From a checkpoint of a small transformer trained on Wikipedia.
Size: 6 heads of 32, vocabulary 7324.
Architecture: LayerNorm before each block, biases, ALiBi.
Training: a variant of Muon for these matrices, 515M tokens, 7851 steps.
MLP neurons of a small language model. Each row is named by its layer, matrix (up: input weights; down: output weights) and neuron, and shows model dimensions 32-159. Each number is 500 + 25 x the weight over its row's rms, rounded and kept within 0 to 999. Numbers have three digits each.
After each neuron's rows, "fires on" lists the tokens most often at its 100 highest values on Wikipedia text that the model never trained on. A number after a token or word is its count.

L4.up471:456490499492495446494556504558478523496512476540542500518480516550447493490493495463491466530543471514485472481525512488529456521463497503504493507509499492457477512523522536524485511508523517544494502522526506510513474479519504495481503509490510501456515519541499485502476488498494485503463475527491490517472525473494480485466490474465486533503477510477490470483534450522520488530479
L4.down471:513517460489510462488500481471522457493500473493459511510502496459499510551493456488490507504471526484482519475485514512512504484509491482464530483499505548517509484492482493486459507512501484497531475457433519501489514515488506551530518487532489479518444499537529501460533486523510550521539504474486453514554473507486510525523539481464503467474498505545499507511520531556523495496518
fires on: "in " 46, "of " 19, "| " 8, "for " 6

L4.up608:508507478485531516477502539471460466519475529538471486499550514546476499490497493548526501513523471505494501492465454487454521532562476543526504517468468528538518522528509525509485489499519518471504532459491489480471475472478486505514466485513527484491512483541518466491509501531575461540492478519544493509529526499506480448489476472477471500525516470490502511460481467497485479492537
L4.down608:472466538509508425492524465458518546464487518499470512495535486514487469511515487558512523525513499483509512528506492518505440512522508519435459536504487531493480504495507482491513481473448483496473490498500529481539521474521504509499518458485480550509542475510507482511546496536480539500473513539530493472523520509520454519522499501481489497502517493506499537481507458520490471518497
fires on: "that " 32, ". " 17, "." 14, "where " 4, "All " 4, ")." 4

L6.up544:466527463463536478496468501508491495452547473490560500529487509515556509492553551477504468476473491504515498534488510486529515516503462474480479490513548478492493493555490505531486492549545513463490571538498495466511506465483486465499518500531513530506493505461517498531493514535483463460483482487496503465499506489522465502514520498516508481522475484466491533495487514522450476520494
L6.down544:524512510529516563475534511527496503491475545492509511517512479518493467498469491527478540487522491510493500443475503494514488510494494507505543475482477552489519561518499499478507509489447462500463504476500490513502511490474484528491493523491473543498505503523511500475499480500503511518478480517528500517522479517435531499501498470537474530464509508494518456492500480522520541443514
fires on: "and " 39, "or " 16, "not " 8, ", " 8, "| " 5

L6.up735:475525507503504565503515526488492479504503495519495551466532468496490529471503486520474510482495503489477504499516497487467532511556484505503481555493500458535533486545446511484539483536511451532489529479519477505461468527463508467496503517500547496541520521515455527514540514501506492504405477511490532529482490476508540524473487483474488501480490516493472456445519466525494505496513
L6.down735:507489496489467503490492476473515476498484530493513513575479509501479559466482548497529466444509511505498552473480481508490505499504444497491480542494470501522486493509516520504537498478545519479513529453504523499504521543508511530492469476471497470482491498513451512489511507501497496518439471496524514502495458465533542530535529493480494491496545494540522490449528506511477470523491
fires on: "'" 27, "de " 17, "New " 10, "and " 8, "-" 8, "& " 6

L4.up83:512504467538530492497532457508524499504485505498501508534516495483485500482522516489539489491506484506516503524491493494471523489522495509487534506530509531499509567470518499543458480519465485501452479508510520509515510545521528508526489509494503474511492506463476510444490473530497477428518426527517500515458520512521567503522462516486536499504474498504494532489444492475478487520510
L4.down83:475495535523509486476535509474478510502501488518508485527497485520471551491499514520597515497476489525486495501525526509466498470519474502533472478491482514477471482504496493558471497471505507539468468487510506540484507574504554496477498454527492489475491471545483482544501472520469495476503474479496521475482478508508499490548566483492478494516480532485476512506472499511479491459496
fires on: "on " 44, "c" 5, " " 5, "l" 5

L4.up309:446531553497517528473541493509468497482502547511505530505487530528488476488462480465518526553505498523511500474478516478495508500480509485561499532564427520509485518425516500469496521512497516499477521498472481539514472455506490512498523554489484506517507453482484536500506489508502478510446517492484488548481493519499461477483505483525506497536508515471490506443462463506457525517504
L4.down309:485479540502475463509489498507482521511486532473484501506515520529506524563503506481469496497525469492470511515488541486505503537476491500486477516558481492523484482529495520553510498519482464529507513490498502485460465476529532519504530454488498509522523506468470531468525554527485505490524464493546498480529543520551446519531519480536475513503499507534496508501527515534510489473490
fires on: "in " 41, "to " 32, "could " 5, "ing" 5

L8.up290:510524477491494502498530558483462444475486470469519528435535475503489495498497535518511497509509497498544534494572520498491509573483483519495461494521493487508512509501476489534476467516480470519471504468486479480498498491483527502530494504519508467471496510483469482469532473479537515529493518540546511505512488520450497483501477480488502468552497482473517505484552495513487536537509
L8.down290:485446541502512436481481476534483526504525479495472492534493512519471494509512508498488463485500493463473468526486519484527498496499558527497525507498545528508460507486533493489488512456493507494518508515454501508465504486525498501489474510476491525495567472525478500531485551517464456506526505511477503504556507494522487499482546524508481512504501496457469484551422509493520515490497
fires on: "\"" 24, "; " 11, "no " 9, "| " 6, "a " 5, "if " 4

L8.up595:518510497455531502490488522493498489478509444524472494473455498514518514530507482506488530505496479472524521529493509530458529510523464463482502497516488493506469511532530538581485506505514503482540466501530505479471529523493504516482464506555477510492495492465504516512511490487505467503473494525511522508493485460516507517467540472522485476469477502487480540480475540500502481518542
L8.down595:522456530503509565485531471509509527472504502508490475483515537455489537531515457499497497506517475517471534472509535519495486482512499500524508501539528503487546543470483507504500517524453477464492521561514543484510554483480467508509480448502536508532505464452516507483489471494534513564519509519536454461447491494520510524484500474490510510522490507475504485489471498536478492489465
fires on: "| " 75, "from " 5

L2.up143:504470472527512494505541526439526492527523489541526505509503525474476526509469505512511478480504477477485520457535518489448563487528475476499489484468452519550525505476523541497492470497503488476459511498475515510501530511527510508528485488522470496521505506485513539471560466512528536490518496488480480526483498522512497547514496534495483490504517473515498500496515482506495504495469
L2.down143:538508530496486489485511496526462501477535509520530528526537496517531469487497517514537519501495509505541462530459487486499475480451502482475538497458479533499519485556489484504490515481458513532534540524522529506557445549518508462486474472460535480514499476518459489468479513528508488515473463517533486486514492504489489507509510470465502497519522557450482506454545486521528507493508
fires on: "of " 42, ": " 17, "on " 17, "'" 16

L4.up703:502509498517470513538503480460559492474522499485510515465497501522519518495467490455515465466479462534533496478553487492483509509508522521488481482508431517504498499507461475469531489481523500463465535512502504490466492494536508502483517510484480484482496478518499479442517549530501521503510561476499471479520450548485506489525477488493506493484468497530514492519474555514503492510495
L4.down703:443502485480505512437493512502492517477507513531492505534504466552507480442491512465554489532564507479523521509494555528528519468480494480523485490492533493523493481520532495489466525464491457536513494456499492528492488551486510495499493478512476505481481467498467484530502497495527538488482475541485502527469509552525498515486531524481539548475541517505490529451519458490495480478493
fires on: ", " 47, "), " 9, "on " 9, "\", " 7, "; " 4

L4.up515:483511527515507476476499472486475497470530515514490496491492534485452484502453496479490486491515483521537532507505499492488503525544512510512487516505420498512498500493522498525476506551453468487487506490526529504477521503507487486521508498493452482488535503532477518463554483492493500493500440525469469462520520522549469501531513466501489499513534528507497467498481447494489452522514
L4.down515:503484509509460485523445477446470517489479490511509492557490499475469483478516481534495534500499463471542551519493544487505471459456477529490517481513484492514529489506531511481522454509477523540520469490509514522491495476493481532516514474589490489492464479475510525519538535530549444486510492514506470500544471521545498515474486491482522518524486538484526519506519474542478461499510
fires on: "in " 59, "on " 24, "." 7

L7.up643:513504495552499467518457538504512523500493542517503503534484559516514463466475538460484476489498509482538545513453535522465511477495518506494458536486473475483473526522496498528528496510488512526468466528481480500467469487507510477491501504488492494483569510531506506491464531467484474513512498482477544475507512519463532514513509479497523488479467498532471503539525459486553546509503
L7.down643:499480489494467481513512467543498454541494487504537425526480495497461512508494512488506532486490518498522507501482455479517492442482488497545535537501479488504485460486510524473563484471533493519492536457497506516557485529509538526519497531497482452530458509453507500523512447505493503471503519475515535492499505522503462515482520524503545497524495490504507490448460518516548490523512
fires on: "T" 51, "= " 11, "'" 4, "!" 4

L8.up671:525495514543502481519522528485490449477516515539532539531525530503479519467519536495512501509531477515520497508494494482498485515465492497479489501522496531514528528473491483548521440489490458487476492532495520480463535481499511503497529542513506542481495483522480504505525510497535485484507462502528456533457488492450467533509506465463541490481480493485499459511486508517524476496540
L8.down671:521463494508479512482473504493569463518503495497533529510465515452482512517525506492492457484473521523497548482480515491493520506521494466483486495498510460533506536533510524513459532504497494505501455486540484460503512487475471498507474498504466477532503472493501495477497520543525522532478486474498550468491462491515518467532506510532543513463498541503523521519516553499500535479464
fires on: "re" 26, "de" 15, "For " 11, "-" 9, "On " 7, "de " 6

L6.up198:426494525511511484506547475475492501526502518543528531483519533509540496530510519518539471489495549483501508483494480507470473510486485512475541490480484515486510476542473489530508514496530510510487484499522478503554487510476521441498496477536481503511495485440496472485483479474525509484487507506537506515503504453484512510492496523499506508473484509449521485482464502529547490521508
L6.down198:538515439484532517457525492498503541507496520506512483458518469497513477466480506471460454473490528496520467532475510497484521517506507483505530467491515547506517520482520483494465556475490432526470456506514505502475523459533510499532483495455475485498541481505536528501503505486484490463525483511526485485445501502524498525516477497516539498494492480523528482516516504520544514501489
fires on: "201" 31, "on " 10, "192" 7, "| " 7, "193" 5, "190" 4

L4.up455:514523477488474512526504511531457534469492485488501462492523526536485487481454554459520460551522469525480473440488531527505509521474520490462488533530489526487483471503536515502507552555541521494490512568545513507540509475497473514519560506492471477501476463519520509499509509519505509516483470484485478477504492482460495549470511438438492516533503495454477496497481502483491488485541
L4.down455:544488515499447470483511472481507512514541489481482537491518512505511493541520528480508502522457505487474494465501502514501512486454472560464526497499511495487473510477489525440485525488500490527532469507445493509494508527496546479496469508502516544501485483516523529456474459493545454449504491522545480510492546480481483485467481492495531520493498513470539503497535502531498498496481
fires on: "in " 29, "of " 9, "began " 6, "attended " 5, "played " 4, "win " 4

L4.up713:486542538492525486484458523516514510513470508445523526513511527560530460481510502581516502500491476497487482522524530481481484530484459512535473463519507522520519476521497506483515478480482471500528483451513477497518473477506476477507487501517530490485531528497493496497485506489504511499497486482529538453504498516472450489512464480519516530500482535470496493499545421501477491480572
L4.down713:501511514535479503504471501453536494511507457529493515519522451486519529496522498535521518495481544465461444486515515512475463498511479522449483507510538527475508542525521491511514525539527501479525476469505474534461483508532475565480510544489535467489539527502540492493496497439481505501472509477444530497506491466514507528476494510547520488517467509498498505482470479454480452543462
fires on: "not " 27, "ally " 9, "would " 9, "ately " 4, "generally " 4, "ly " 4

L2.up261:528482477486459537454501497470530500503524454506479491505515477500488494559516496523462494541505508509511496488507481456426489496504492498471482536528505506523459533523470509520509516545491467499500513514485453529456541510512485489495475468515489476475534482523500506500509513531561500530504497459474512485483513486482517488491529523508468511480474525499507505536498502457464497517481
L2.down261:481511528511499473575500488541511522474446478520449479529486504492534503464490515516505516499510495522488488506488514469515477510509465512515529500514513500478506503450525496509535513546528487490511492508566468470513478492503481498509456506488474502490460505468495475476555501533483513514535484497542461481488466471559502531536513507462541524481542520483492496485486526499482494461506
fires on: "-" 47, "." 20, "| " 12, ", " 8, "&" 4, ": " 4

L8.up297:559474525525529457503507475537512491481490465499551527515511499529503497559506515485470524473481473514478499509502522503537448487468501536513465496548481521479518506501493477521509515526517496456498492485514465528524463503474476482475509522485488550494499476524511485501526526482489495536524479470509479497509493453534523485519472493546484478538500533509494484497530495529497534473501
L8.down297:465553499529453457502508513448497518499539488509466511465557483456523491521465479515523467501538528472484515482525478496494483531487492502479518470457534473468476509526491500484491503476545479555513508435498474471500522484537525488499504496501472501517503537487489506518469482486463477476465509530498497493464545551494494515526544524496517488495453442482473510524479555532518521493517
fires on: ", " 43, "and " 19, "of " 6, "to " 6, "in " 5, "(" 5

L7.up709:504504500473530505470505498516521509492480548499509531507483488483542461522535513507485508443516544532515533527510477483525502477510517504475520544456520535523565518468532461490494514518495545487538511520484510479528500496528529522430457519511498499525505502516498511468498508478451484514503476518514523472508481506494528455549497465495525485432487500475472487474512496488473522537531
L7.down709:468529507505434466456521507491508511504512512490512525525497481518491495444484464467544459489533491520507545451473546531508515511528482509451490466459520489487511465533498507466492512489536491527489487468505489475516521505479479510506529503445493511491471512529496454543458513536502505535497502463428503528514489504517515521462466522473495510543510493559514513450500491499497504500504
fires on: "\n" 27, "\n\n" 18, "ac" 6, "= " 4, "N " 4, "born " 4

L6.up67:513518509533521548501484484493506535493573508504510506533458457523490470449490452481541503469494494529498513494480474502505515486475478456500508515552504554524473511491508488515466533537495532511513464470494482482543508466536512495505481529457485509498474483548480473461523515462465504487511529564522488496523472516483521469552521506511504484481532495529504495493528500507469504534480
L6.down67:509456465541470441466524511486539485520500472506477523534467491513506536497517526525473524482515526539481533494466511515505501488530504519488499504476518490475478493518480507519485502520508513493528487382510483524525487467507468525480489520521465482517513479507487523483499465506476553517509501499476523543531497497477500490478505489517522469496539500547504514480506483531532538488483
fires on: "\n\n" 86, "\n" 12

L2.up631:486478518476541479514484550470524512498531527515496471518511485509476553515557492495500509487468499494484452528476535503542499491492489483492467489546539505492475482474477469531517510517531483472475490483482520518514480424491503457502532501515488495501483509524477499486463448495526473545508485492506475526536539522475505472494506524502497520498480521503507461482517512483520528497536
L2.down631:514500512517475435492475458481471472531470493495511483475515519482471461497453488536508520496512489482518495492482491493477479513499515520502481478466530498491539486514597531491476521496458484525507484469562511508494533539501496542506517481535511469520482485481484467474483537517479502475494474503501545464486493500515509480502476478494501521542482505469526521571509521481519462512493
fires on: "as " 18, "at " 17, "was " 12, "in " 9, "to " 6

L8.up527:490486530524526488554505461519529510460505537512466500557540530491472525458469518506498491490516463486503536539515516468505504474502528491571506487496487478477499505447488503565526492492494497493473482512538502502493491514469533493517497505498484492492488515486478537469506469522511433494486511483482500519463479504462462542537489479493495497461534491548514538472471444510449494455515
L8.down527:542479496523504522536546520473464550496532497493480509508492530504476526469473514533518482499498478501520478480498493517462507482482475447506478502489469513471511482503481522536503509500503481559468510489513516511492542501476533500564498490505540516474502507517483512539537478509505452464464483431477530499477496487548520484518555480521521511490456486519509533551478526467480500467491
fires on: "on " 36, "On " 32, "ren" 6

L8.up194:475494493490561498475519508490511475507483478503504487483503485505502499489488451512499510512495512532484511463540533433498467515537518518510517476528487474498492485528516526460493469567529567513481475480497462530471470498544496449459455486493487552512529486525509495532490523536503538551510528494545519522503477493512468468493495494532502504491521501495500490487500480445494497459505
L8.down194:520482522466446557492491500483486524533539510506472470481471487523562520511552506500489499471501501497487522525494520542454501480456549476508484487470528498467547471452498476518523519540518479514490506503498459512524493457488532494506501504510496500466486465514465508518494501482482494480530493493497502499537520500525521519464518499450525498539484462501522516509507474491496526508471
fires on: "| " 46, "were " 10, "and " 9, ", " 7

L7.up138:554549558527497495507500512543517490546516535460488494502544481503494543506494512494480487495511519526460524482470491551506487504504525528459504509474510516478540518519504548470507500538515466498535515535490543517477516508471524497509490484506465473465506506497504458470476485478502492484499488482509487470506485482491524429469428479495511505440497523457552536517507437492459496514495
L7.down138:507452511530449507544517509533518473498553508446502477519491500497510552492429519503488505547531517460445515480489484482546503508500486481520471496493480455492475535515464506498514485482480526525529483488503490512500506508522479496471510541465482482468491528467504532495475496504482503514508471483487496473505483490511557527482489536506508510507490488471494468537467513488508523512478
fires on: "|---|---|---|---|---|" 16, "a " 15, "|---|---|---|---|" 8, "|---|---|---|" 8, "life" 8

L4.up486:487491508437525483463465488465509495516500547505487491463518476518438526502470498464536488467491483536530513486495463490530566512491528522527530459512515527547499516466521497489488501537480525481479523503491525523518461504482493462463514475498464496511522526488517529535534516524485499499482475527533509477480506458516511491513515490451449491517506520485500463516531437515480516512522
L4.down486:516504490516466501497502508493485545506522442510534483459496488508476488527523469484503545470491496501535497496493514453508531513467450507472500434490543491477482501522515508508481504499503500464516505534480536490514542472471478506452484506509550477476511485481448530486497519488476490531499494501490492464534545510531506505487450525479472489468501495530548443529537492511523533541493
fires on: "at" 40, "por" 22, "At" 9, "ap" 4, "ran" 4

L4.up170:488503486504536450506488465447498465491486534490462511534453435448450546458501493492530536506506523478497483506497509511481492482528542493483474541499487522552548503538534482498466502533520501521460525514554494507528499541490511465499462489501527498529488464514492499509543523485497476510548510500481494515530465501519497481482500497513438468550512493559491491498520478533523517475499
L4.down170:493512500471524460479515451533522503497541489464541537442460526502527475513542517501488468483550502557482478481482508511507501415505473530492518472469466480534480519569487470505527456503501468533470521515492496494486494479517479469529514472474502529471483500483510518519504526491515521505543526506489508505490511480478494537502534481495476468517500515488524519490504530526512471503516
fires on: "New " 21, "$" 10, "\"" 8, "." 7, "spec" 7, "'" 7

L4.up655:516542470535479515448501533475537504508496469520465510500455483520524523447518521502464446471512545493539499492550533530466509439487475517480481525499499474503493514508519534529502512514496496480481515496517487487537513545479500492485483487464506524487477551500490468513495513465474516508503502542491506511481457484506552536517460478482480521552523539470459465480478500514514515451460
L4.down655:538533492513488489484534540487522480506498486487454496481529523462513514515487480468496491502486525497539540446538479527501527494471486527511499539526481496514521506505445517494477491464481528552509496431459489522505474518500511491499516496511424506488511529495546501541519488477489496516495490488487507499531471542456510485526503511444498541536479515540499496483479519548484504554488
fires on: "and " 24, "-" 14, "–" 13, "; " 10, ", " 6

L8.up116:450530548490491481472494549490541491488511473511508542521489453514565514535487518491512535492476491491525534532510500516519495524506518500475501504522564530502438486474482520497506505542498490493519483532536483473475454496504492530514510520515528467526504496495558474477500493538535497493501448484504492505504450503477536520439500476522483519518485533514489517457513509506486450524486
L8.down116:523519495510530562485503497494463503490555521514483528494536557495468487509476481497504456515481515505432472491466508481497507469513487480505472521478464508499569544534477475479453495479520544488518517460479519504464485481469494465475471524502467526539509483461503464500450507487461503482486523536493511453494542512501528475515510504509489531523489492477502440513504507540488509499491
fires on: "and " 37, "| " 19, "to " 7, "|" 7

L6.up625:524503513520491479505534524499463503439485513468436491522449493521523484519500508469451453508488512468499479489533516502497499528509527479479513496491470501438505482553493529501535497528480507484483522477507496533472473551519512496551522548499482463493466525503539490534471454490470543517508456440518498504445497488504539526514508507534480521505488531495499482448499497510516523480544
L6.down625:463496529515482481531528507501526550492498542543523545521537501551501501502513473498497464484495498485478518534487509459477505504513508542519505523480518458497499482494515521496456454492503490519495480508487474475489489456506483482467500499520487526511518480548482515428498519485549526472482526528435531487525497499462503509524522478464509502520521480481492504480503484504465484575511
fires on: "of " 37, "-" 14, "and " 13, "to " 9, "–" 9

L2.up213:490489499514511472501543540499455460521473564481511512506488486503533479515450470533527456550495471482508482482454513434484552507538496524538512509522479506512496508490488504515499511496454449461498481465534498499517481484458501462472488542539519468530485506519535506490510466496486494522502464487510483532456525496476521482514469488498503516498497488507536508453474494461493526496481
L2.down213:473517493479515479497475522447517476496498536501506504494492476497508518520454489543516493474543488541492525544498461507492436506511476466505484520573495516505490485493522484482474515487480516499483513470516468534533486481508498536528488476473459505540504532467517515508501514514463542515479473505467510530504474457543471506534433500542514500508490451498449501526493488497497456513512
fires on: ". " 48, "." 10, "to " 10, "It " 10, "1" 4, "J" 4

L6.up669:508499468516447493508521511502483511494510482513526445493484482493480528479484491525487503547458503484527482530558460480517519532533507512506451486501503483475549519451509462498498512526503467495529477491516486530501524501459498485507493491530505526540494527495483533514517515508535470501494467528500469467504507524505532525518517482506490553500553544523476553494497426482469490497496
L6.down669:483495532505512455481486528477489501513478470510496503537496527531497452502481510500576504463520466524502505486470490543517505497448523481444525509533489526494504478549529555524542472509500475509480497531508546491512471511510490477519539528473491510509491484486498478471493508532488494528510506461500538493515503452520469493488465480535507458518482513480434453524515494532524500504491
fires on: "in " 38, "of " 22, "the " 5, "to " 4

L4.up433:483482511520538484472497544480502513511520490472508497510521474516455497481516489498521479509510513488510514540521494455494545475510509514507545513471491526517487462494502466500524476464551490467515471490494513509467537520467476511505455513525492499516523503534537471501519564512483473517489467508551480508483504505530523502493511475538507502501523492503475534501533440484499528487527
L4.down433:474497490486501544513542556504462533480486517503471535519504509492475533530481456537492433524530514483493529509489472483470512488485508538491484486526506518518477495486506521502491460472484472487518448553491537473511515504502439526493551482499478539490456545488502491532505472469489473497512510540475544562507484472495477518477507516476496487523468500535539479532508475456477504494514
fires on: "and " 25, "of " 16, "Other " 5, "or " 5, "." 5

L7.up167:517487528574497488505481580525506546476476518512543559507465489529456522496528492480534499493541483466467478495518465497498498530460502459479521506487449542499481480490488536520496434521527489518501495513500469501512538481430491510533493540457512527485488517493513518504460447502449501511495509538473506478493501495477504507521468528488497513521494531514506517556498507534498450516506
L7.down167:532494465500484469449500446491513472483488510434493510500513515493538478465486523531501512467458496528457505538466480528489506529542471541516485474511497498484515480518513503546545546501492470496527464493479495503529531539481505475511497512505487475498515492532481503505557516502533497497468505531542486482527539502538484537502485485505488462509469489491505509458543484503533491490464
fires on: "re" 37, "family " 8, "de" 6, "number " 4

L4.up402:488552467453445487516528507529546507524466489489515512493553512479480509488524459486522513525493484530492508448535458517481519498523507504439505517521472516518519506525459529494500492489541536505512535511520484530535481474501560496503478488479484548481527519509517522507539515518490467482463526538469516456469479553515498491514467473492448483471534490491511471490472500509536505554491
L4.down402:464472455457521499486489506502491477515495480509492499528503506483521496506505523535456486497550492464475497473511499493493489490427464489495494502480533533518499484547547489532476555490444517490511522459535556497505503467481468477484467505533499494489492493511513474462477523511499530530505459504500530523506534519523467476476443501504495536492506477491470539502522499503496516463488
fires on: ", " 23, "; " 10, "and " 8, "second " 7, "| " 7, "while " 6

L6.up235:535520502534468469514493544499533532517483474496476474519476505456526522516487519489512500509463527479476530485476494496521511481505489468522521495507518494489477489490515526527494466540485528495493500474469504481481501496477492496529487482534470534541497484490537451544478491505490504529513509483475502497508471506500443454485482502526509480500452524474448491537483528519509503433536
L6.down235:547504488450505479446524524468497505513483538509483485438491519520547488516514532523480490538492511482464472518505539483495472483515494503519504486521493473436493511475439548478513498501484467462494456534500484479491494519515481506514546521495508478479498493515515535504499490534499520516477488437464501496516523470508529551440461502538495513559497518500503499473515529506511533454521
fires on: "by " 22, "of " 18, "from " 7, "N" 5, "incumb" 4, "with " 4

L8.up27:439516466470545491433504511482430484530541522529502497504515507473491490488491483530517523535508509515507477495498550473507462485499512519497513466480472537499518472481509508498518506487522507474498447523529490493507503504517495503489457479543503528531491524504509498469507549498522498541503518511510472437542476510516517506506460471477437536494516494445512448487514473476495518508521
L8.down27:496517518509511512448480533452547501510481524477492498492525485505531498457443491506508497536488477473477493559483511448503498540498529482545486522494514486489549542507497482501537478522494494491495502507525475524517434497484485540493470505543482510515470529510494533496475495474476477480481456477504495487501514517525522504492481532498491497529502541467515468498516502555493490513516
fires on: "| " 44, "." 13, "and " 10, "2 " 4

L8.up606:533494497485555468520466498489502462488497502490488479482493493502496466516520496473499499486536514458550463500534535501490484438550511505472500511501507519516478538556525534478479497451517489497486516499505469510511505512460452501475512491502470515508508481489553544504451518540494511510469500479513516479476473501487497500451505494495466473558454483488460504448516474515483542489510
L8.down606:470494490491498501459527556512479460483503537526500489542495474537518486523503494507511487504504492570492470517515503515496523532498516524549479523494520457502498494482460482503488522501533474518507517501521555513516451534493528441443537483499489519542475500505493518489517509518503487516500485541469478523485475485509520486509485518516486509466509514524477502473495567490510507508486
fires on: "." 41, "'" 9, "and " 7, "Department " 5, "comp" 4, "the " 4

L2.up108:508515517492509501472484494471465516482480544505510539497505509519505444522513556571550497463480534489489454489519508524499513504530509500509475461484512479473482501553493478534489530551532498516513501524473497511500488496473454488561494538541525526495535474475492530475467495504514528530487537506473465473521501470485450481471472476527504541479540492491481458502480485507503491466499
L2.down108:551499502490482517527463483475557506468534494492495516517542513514522478487492487497506538479498550461488489484511510487475494495475440513471508491517463495457527462499493515467486554514471473503466483462474461503499516521508488525532542514503526528550529472508495498496470577448492498511509496489472503505499497541488526529534487535517483523517520499521507498509498491515443457552493
fires on: "to " 55, "not " 11, "ely " 6, "ately " 4

L8.up403:508498519543514447504542544516502560488517463494519485452498445500535498532490509552514502484522500516529509473524514455496525531481462474549509490509498510473533528518571540478522495555488496482487498491440490507479506472457466530535491508485510508510494515486508461443455460509515474531508471490514495493533491540470532542500497487495489495499529489539469466505479491465512487476510
L8.down403:535486538538511440510528517499518489484494484491507502516499462515501497523509484494447488536519514529522449516501488470511432490483504543508496525534468497471513469494470520524512472506509515514506509522454534544529493507569499456499559495474500515469477537478508459468529478481520502482491468498491488507484465473520473517526538487555532497517487540461468470522512512502518465466502
fires on: "by " 28, "of " 22, "and " 9, "from " 9, "to " 7, "with " 6

L8.up762:512522552502521480480509488493498495503484476473497486524537533503498478519479537474515475494470516490520527445491524464523530447503477520485470438549459457489563520471505498462545516479506459480462483495497492469496478490505499504503530453457468494507526502502523468465498515558491495552493518497559489499504461465462506519506500492520502542535513494513497473510511539543472488517493
L8.down762:516537492556513428481515487492446511481570506525476518476518547515510506531495557475445468532519501492477513499529482488513528517505468505435513489511483497482494541563526468502486523503509543530508504526508504529562482480494516535491497478511510536469514472514518475489461483528485489489505510472543471525520491467487472471505500507482512523532511530523474532482498471520483533460535
fires on: "at " 49, "to " 18, "of " 8, "near " 5, "via " 4

L6.up347:486470516511550445528487508510484503499518475484479504491446534490499489511481483489470481456490501531509472495501492458495504571492475495505524524481444477461507519501477511486523480515433489520521518508518465498469507514485512469462542515492542507490466469467474476471502473513483499502506503475528463540502610494512495501485490526531535495519481500479489527488512513531503511488528
L6.down347:513523488498502493460496491476464483483478485439479506498550481504531489470506493501523475483503509504530514498500502524519513449491482535521503551510479508527457511527447512526471478554519488521494550538481521546527489519518472500507501497496498477493494529509476485491519529489494504509470550483515525457516461523511492503554548509454486516508523535488528497512490520518492506536485
fires on: "and " 50, "it" 6, "ine" 5, "of " 5, "t" 5, "ig" 5

L2.up269:520507520503531491509478470474482556503518503477511475503490471506491507490485524509497452500463505478508460477515514537510504532520505489490509520505488512474498520540518505531510511482547494518521452531515541513486464496454528498483506546527492483464492494485502476497545474559512492496493477527517479517519498465507520533457490527514495497488505517448460465504509479516485497512516
L2.down269:528500508532473485474488528525451516547469495524511484469526532440480445500510444479489494491531507485488521503491516505533503489491481488494517479505495470527551469495503487496490543507487494499459486434491506498519533505546468532492511535474475524490466495514541488492490489471519480497503531502521537467466482507532514475500520485448552517512502448525526505497502523484541515476498
fires on: "in " 20, "to " 14, "of " 10, "from " 8

L4.up175:507528477541521499453521499477485468512504525512481508498505570497470504480445515501476442483503491506505478522542511458527472475528477518502482530492498541513508501494514541495471470517488490521548519481516489503534484544475494479519497450525448463475526488514484472469546500534506542503495463510511493446490459466550490482486517535499511542540493528510520523512510472529516537522536
L4.down175:480502538500473491530495459478464470484468484494508548522498512501511473531483495523486461484519558463481510498466499544480473522427472531497512530509514478531555490461481463489523496518501526522483516507514511519493481496517545497463535461491469521473488517445525521503494488556464475522508460503548506493522495470519477528526516474514521492511498538463450502488471495485502526518537
fires on: ", " 52, "in " 25, "." 5, ": " 4, "• " 4

L6.up634:508481472552527457489539536530526491488501511439487509491509487503504513506547526505512507533516489489467532473494530485483513534515497483493503485505476479487531504530501498476520513491473484491539506491491507480486514485484493515535517537500524494502487510502457493496460505519502524481479489473526508439557472500526524479490522499522484510519522552527478479467518530501508483525506
L6.down634:445475496491509492493494510530471555523506567540554479500481463517472499469477499479468533507500507520517494517524487475479508501500544476491503545464495536511460511484495483495520509512525520520504504538532509555468495541471472490479501506538484484522470489498503498515525474503528531475487520497451501484492531512451466510535529515457513539471522501487495450493494472524518463452493
fires on: "of " 32, "to " 13, "st" 11, "í" 8, "D" 4

L8.up198:495441477504526494496509470491530485486484535493486499548514481460515472509469535479489510478533441465503503494507497478514515503419512496500491484528514469503489496482477505506470498436484534483504512521490470507530505493532520521501543513529467483509517492506496514472530514480497479481498455528526461457473519480523570502527525529497507490469502489487490494460504550508483488516509
L8.down198:510514529519456520521506505460477489464512521512524496493498452497483514488450540460566476484479498547460541490503511582482517496511493536486497487510480459516475497513513504502482476488493479503502520496497528527495481497474502507479485531497469532514478486514548512526516478489528498468478521487505467501502511444487479525495531518525508504504501484477441515537555517534473446504542
fires on: "M" 26, "R" 16, "S" 12, "No" 11, "K" 9